From a checkpoint of a small transformer trained on Wikipedia.
Size: 9 layers, width 640, MLP 2560 tanh GELU, vocabulary 17524, 55.9M parameters.
Architecture: LayerNorm before each block, biases.
Training: a variant of Muon for these matrices, 628M tokens, 4794 steps.
MLP neurons of a small language model. Each row is named by its layer, matrix (up: input weights) and neuron, and shows model dimensions 229-324. Each number is 128 + 24 x the weight over its row's rms, rounded and kept within 0 to 255.
A block is one neuron, or neurons of one layer that tend to fire together. After each block is what it responds to, as a language model described it from the Wikipedia text at the highest values.

L3.up1171 [132 172 109 153 104  82 132 130 118 137 163 135 103 153  90 120  86 122 131 170 160 158  97 148 101 115 155 110 115 119 159 117 131 135  94  78 131 110 124  86 140 165 117 135 124 149  66 179 107  91  92 125 127 135  92 108 115 122 155 141 125 118 154 121 151 105 118 111 122 112 150 114  97 118 138 146 146 141 154 151 148 126  93 157 118 126 126  99 124 133 116 112  91 129 134 125]
L3.up2082 [128 123 149 138 139 126 105  93  84 138 182 136 135  97 147 119 115  53 189 165 117 158  99 158 143 152  90 113 134 132  98 131 131 111 160 154 121 171 144 126 124 130  84 146 113 158 115  93 159 117 133 154 147 131 109 131 103 138  96  94 114 150 177 156  98 100  95 124 156 137 100 140 118 161 119 134 181 150 139 126  98 105 167 134 148 173 151 163 129 127 160 139 170  94 141 152]
L3.up2119 [138 140 128 141  83 106 102 165 119 162 133 121 117  95 103 124 138 116 124 118 157  80 106 141 171 152 158 137 176 104 156 136 132 174 188 123  88 110 118 135 135 120 127 124 142 117  92 166 146  97 118 134 147  82 104 146 131 137 114 108  96 115 140 121 154 118  89 136  98 108 133 153  95 124 147 192 109 149 117 141 108 127  97 101 144 122 178 134 139 139 145 114 108 120 125 107]
L3.up2535 [ 98 106 125 191  99 136 102 148 144 106 135 102 146 138  97 122 121 103 147 108 134 129  81 152 153 116 164 131 123 125 127 114 102 137 123 154 120  93 105 130 121 121 119 163 110 114 116 125 131 149  96 135 145 152  99  97 116 169  98 114  63 164 130 154 121 125 140 173 162 127 120 134 132 153  92 127 105 150 117 100 130 114  93 120 135 131 138 112  92 147 133 148 176 145  92 135]
Description: Mid-compound continuation tokens. Fires on the second part of a compound: "and"/"or" pairing two adjectives or nouns (racial and ethnic, oil and tempera), and pieces after prefixes or hyphens (sub-17, post-modernisms, sub-committee).

L5.up851 [140 143 121  99 128 165 155 140 130 141 119 139  98 142 128 125 172 127 110 140  80 133 104  97 102 137 130 150 110 117 117 121 125 107 129 168 138 155 122  95 159  83 135 103 152 110 123  99  98 159 140 107 106  89 139 125 127 181 140 122 153 139 159 152 122 125 138  99 109  99 111 133 121 102 154 104 124 123 138 141 128 133 104  66 180 129 133 120 147 108 116 140  93 124 141  84]
L5.up2429 [ 76 117 133 115 104 140 134  98 122 168 121 132 125 117 100 108 119 129 103 131  76 110 119 127 130 107 143 136 144 125 124 107 106 156 137 149 110 126 124 129 134 103 129 132  78 169 122 165 134 135 146 122 122 151  97 148 150 194 156 113 126 146 116 155 114 107 142 128 115 129 120 199  97 127 116  99 105 135 107 108 119 168 102 118 125 123 137 115 106 150 142 176 109 132 147 171]
Description: Table separator rows. Fires hardest on markdown table separator lines (|---|---|---|) after header rows of election or results tables; weakly on scattered verbs like call, expressed.

L2.up372 [166 139 160 143 119 102 137 157 129 111 122  94 137 124 154 111 149  99 168 140 127 118 157 132 127 132 108 131 133 114 134 134 153 107 123  92 131 121 167 121 141  92 115 155 110 111 130 141 131 124 114 157 104 158 146 114 115  87 171 121 132 153 105 159 165 157 149 151 151  97  96 112  81 122 120 125  78 183 118 159 137 108 136 112  75  78 150 157  93  85 115 148 148 122 135 128]
L2.up524 [132 133 148  89  93  85  80 182 146 133 119 104 131 149 134 143 123 138  68 101 160 133 159 135 133 139 155 133 114 141 168 136 141 100 160 129 131 134 163 109  98 143 141 104 107 147 131 124 123 111  98  85 106 100  97 147 116 152  95 114 142 154 121 108 107 102 158 148  93 170  94 136 107 151 169 153 115 137 121 122 144 129 147 114 152 128 152 141 133 122 133 107 120 163 121 118]
L2.up923 [146 170 110 165 150 134 138 121 161 141 141 139 136 169 134 143 107 132 146 141 122 130 113 147  83 118 140 100  80 139 169 136 145 137 134 117 134 109 154 154 153  93 148 127 105  96 100 137 152 100 142 122 139 145 154 154 136 118 151 150 160 163 173  74 117 138 130 155 132 154 153 133 121 152 108 152 135 105 140 181  97 153 136 129  88 112 108 143 151  76 146 121  84 125 105  96]
L2.up1103 [122 112 126 154  93 149 141  75 127 151 137 128 107 109 111 154 138 112 130 114 125 148 140 143  96 116 136 114 154 165 145 177 147  84 138 107  90 155 168 136 177 111 104 122 150 125 122  73 126  89 151 149  80 150 108 116 121 127 192 113 119 116 117 145 112 153 104 143 164 126 119 159 141 137  82 139  79 134 135 168  74 100 151 199 131 129 168 152 125 135 103 123 109 161  97 102]
L2.up1322 [ 81 127  93  91 125 118 123 133 175 107  98 117 154 147 138 159 118 162 126 117 142 160 129 129 124 133 188 115 114 108  98  41 159 117 138 124 163  70 118 125  98 126 129 110 117 163 104 114 144 142 110 133 123 168 123 117 118 167 152 149 112 103 136 140 102 167 115 106 167 128  84 113 138 132  97  83 156 178 139 112 133 131 131 125  93 100 120 123 115 146 147 129 128 109 134 133]
L2.up1480 [129 126 146 143 132 133 139 143  75 145 108  86  86  84 155 138 131 119 142 105 128 130 124 109  95 175 152  87 153  95 126 150 142 126 145 111 111 114 152 107 147 174 123 129 107 126 126 105 137 123 159 142 173 134 137 130 137  97 121 138 130 173 131 154 135 115 191 122  97 125 132 148 117 164 116 122 131 108 132 140 107 124  91 113 106  91 118 115 169 117 151  83  93 131 158 110]
L2.up1670 [133 106 152 159 160 142 103  94 141 154 107 122 158 108 161 145 133 119 127  99 145 135 126 133  95 136  93 158 152 102  98 111 122 108 125  64 149 118 143 144 144 173  88 135  94 148 141 117 104 108 135 114 102 134 153 111 125  97 135  86 139 100 152 145 113 136 110 151 105 134 102 165 115 111  90 109  96 132  98 138  96 117 141 144 106 108 142 111  87 112 105 148 128 171 121 103]
L2.up2177 [110 137 133 107  85 124 149 124 117 135 139 121 136 144 162  79 139 147 123 160 136 163 135 101 136 180 139 150 149 118 103 110 145  92 130 141 152 158 154 106  75  99 156 116 166 133 140 109 133 124 131 118  73 156 106 123 123 129 145  91  93 153 117 131 124  47 105 128 158 109 134 119 117  52 100  98 116 147 136 141 116 116 145 164 125 136 144 151 151 130 125 118 146 122 100 108]
Description: Word-initial single-letter split. Single capital or lowercase letter tokens (M, m, R, V, Z) that begin a longer word split into pieces, e.g. m-ingle, M-anny, Z-ekrom.

L2.up212 [129 115 138 120 122 115 138 108 129 142 118 139  83 117 105 130 130 119  79  96 151  66 116 158 144 126 100 112 109 138 104 118 163  97 144 120 174  85 147 145 111 126 170 138 182  87 146 118 138 174 108 151 148 137 103 102 104 144 148 118 122 148 139 159 132 194 100 112 109 110 123  76 111 138 171 121  86 174 121 103 120 108  78 132 142 180 154  91 115 140 109 109 146 137 147 167]
L2.up1133 [104 129 161 128 123 150 138  84 153  81 140 101 123 113  71 116 123 159 130 103 119 120 159 118 112 137 199  99 116 120 111 115 113 155 112 128 119 109 118 154 119 107 119  99 154 161 134 114 113 117 157 115 126 177 116 160 121  94  85 149 106 103 147 128 158 157 140 108  99 128  97 165 144 139  81 152 118 128 133 161  80 125 128 140 133 102 120 146 140 155 147 101 141 125 130 122]
L2.up1698 [131  95  77 148 148 136 140 132 114 126 161 124 115 143 138 155 174 132 106 144  86 134  70 135 128  88 113 102 125  95 123 100 139 154 150 140 151 103 151  99 112 131 114 143 133 136 121 121 188 143 155 165 115 133 166 101  93 113 110 159 130 137 149 114 118 125 131 141 138 142 153 150 138 132 124 143 133 141 104 151 128 118 127 134 122 134 158 133 107 117 136 108 109 115 124 130]
L2.up2002 [ 92 135 153 101 148  97 143 117 127  92 137 124 115 149 112 140 126 103 129 145 148 114 140 169 154 119 130  99 140 140  62 114  98 128 141 108 110 132 175  86  92 137 130 182 115 101 145 129  98 112 129 133 154 130 153 122 118 108 141 123 131 160 185 111 158 128 115 140 108 112 111 138 126 115  95  98 117 121 175 136 154 112 131 105  92 126  97 166 139 157 111 108  87  87 117 151]
L2.up2036 [131 153 123 128 154 138 143  97  78 109 159 119 128 166 133 138 149 132 133 146 187 109 104 108 101 187 128 143 136  80  92 115  99 137 106 106 164 120 141 108 109 115 116 144 148  81 130 102 125 153 158 118 129 133 124 138 131 146 145  94 138  93 164 141 163  95 117 110 162 121 141 122  93 143 140  94 147  76 156 147 125  70 113 116 159 137 133 115 144 171 145 119 121 129 101 172]
L2.up2146 [179 133  98 114 132 136 171 137 104 116 121 159 134 130 138 126 143 116  99 114  99 112 118 158 115 120 115 145 116 101  86 147 109  96 128 168 113 129 151 136  94 115 134 116  98 112 127 141  83 137 135 163 131 148  98 149 117 147 141 126 108 108 132 141 137 106  86 144 153 146 130  92  63 129 109 143 128  76 155 164 154 101 133 121 179 151  75 154 135 141 134 150 155  95 149 129]
L2.up2218 [129 107 124 125 111 125 152 129  77  91 116 102 141 125 143 128 155  92 137 123 107 130 153 122 130 144 156  95 113 117 111 106 107 137 140 160 100 121 169 148 143 120 145 121 139 162 121  91 126 111 113 118 156 140  67 135 116 152 161 154 101 118 151  86  98 112 133 120  67 127 112  97 166 156 196 108 171 121 192 122 150 128 147 100 103 100  94 103 171 108  84 147 120 119 153 127]
L2.up2225 [143 107 123 130 124  36  90 137 150 109 102 119 146 108 116 101 171 140 108 112  95 160 118  96 145 161 164 101 134  88 113 132 144 164 153 145 142 178 148 134 138  89 111 128  83 101 142  77 134 142 115 120 137 144  97 105  98 134 158 119 101 127 194 161 103  70 121 127 167 148 107 122 112 117  99 113 115 120 190 149 145 101 107 112 122 143 124 118 145 122 116  98 114 197 129 169]
Description: Wikipedia boilerplate template tokens. Predictable tokens inside stock Wikipedia templates: census sentences (any race, married couples), tables (year rows, Informal votes), infoboxes (Time zone: UTC+, Family:).

L3.up192 [115 111 163 160 137 114 144 118 132 131 141 130 132 119 137 160 130 151 111  82  92 122 169 126  93 171 166 129 126 117 127 111 141  88 158  78  98  64 135 105 155 109  63  99 121  98 118 113 133 109 155 132 152 166 114 144  97 156 109 119 133 157 127  88  99 115 119 134 154 152 101 126  97 160 113 114 140 128 149 115 103 107 190 142 107 145 126  92 109 160 113  98 114 112 114 122]
L3.up300 [114 133  88 126  99 134 135  80 114 147  97 137 141 104 138 150 131 118 123 133 131 147 117 153 141 134 161 143 137 138 139 161 113 117  95 135 159  63 134 127 109 151 171 123 156 164 155 124 117  89 124 163  72 100 145 136 105 114 135 126  84 141 156 158 109 114  92  89 137 136 148 128  96 164 120 129 120 127 128 148 115 139  99 106 146 114 154 172 121 146 142 139  80 100  82 136]
L3.up368 [159 100  95 109 128 125 140 135 132 137 144 126 143 109 127 126 126  85 123 112 152 117 100 150 164 127 139  98  91 118 108  88 142  91 128  67  74 149 129 142 129 119 108 104  53 152 131 103  80 172 138 140 159 137 118 154 127 109 140 140 118 105 116 149 105 152 115 174 115 129 121 128  99 143 121 136 157 156 142 185 118 123 200 134 121 132 106 154 145 160 148 148 129 138 125  87]
L3.up2208 [128 112 132 129 186  84 173  94 142 123 176 139 148 135 100 112 159 153 128 141 145 138 120 120 127  92 106 117 168  72 131 133 158 131  98 103 153 116 150 104 147  93 110 133 146 154  95 151 148 136 114 146 104 120 147 158 126 106 161 101 136 114 146 128  56 142  93 143 104 154  90 113 113 116 130 176 101 109 130 152 139 129 120 110 132 139  95 125  82  89 107  92  93 149 172 137]
Description: Formulaic data text. Tokens that complete stock phrases in formulaic, data-heavy Wikipedia text: census race lines (two or more races), table cells and pipes (Labor hold), in charge of.

L5.up1912 [143 155 148 103 125  86 123 133 159 143 125 102 130 131 144 141 114 140  94 149 107 123 138 141 141 128 138 103 105 131 120 164 132 139 104  96 147 161 135 156 185 132  97 165 140 152  85 122 180 128  96 101 156 111 156 169 149 133 199 156 105 132 113 157 164 163 131  88 104 125 114 121 147 108 124 140 138 133  72 172 144 154 118 125 156 127 109 185 156 127 148 133 125 133  97  92]
L5.up1952 [150 120 125 143 151 112 135 112 129 150 163 109 149 131  98 110 126 141 105 106 148 150 134 170  88 162 177 107 139 107 111 139 126  98 143  96  99 128 113 117  97 104 154 103 137 107 156 113 130 145  95 172  97  88 164 152 134 115 128 133 109 123 163 151  74 162 174 127  80 137 151 106 138 158 139 142 139 134 119 164 167 118 173 163 153 101 141 115 144 131 120 108 139 127 131 140]
Description: Name-initial capital letters. Single capital-letter first pieces of proper names split into subword tokens, often surnames after a first name or places, as in P(ound), K(ürthy), P(adua), plus middle initials like "P.".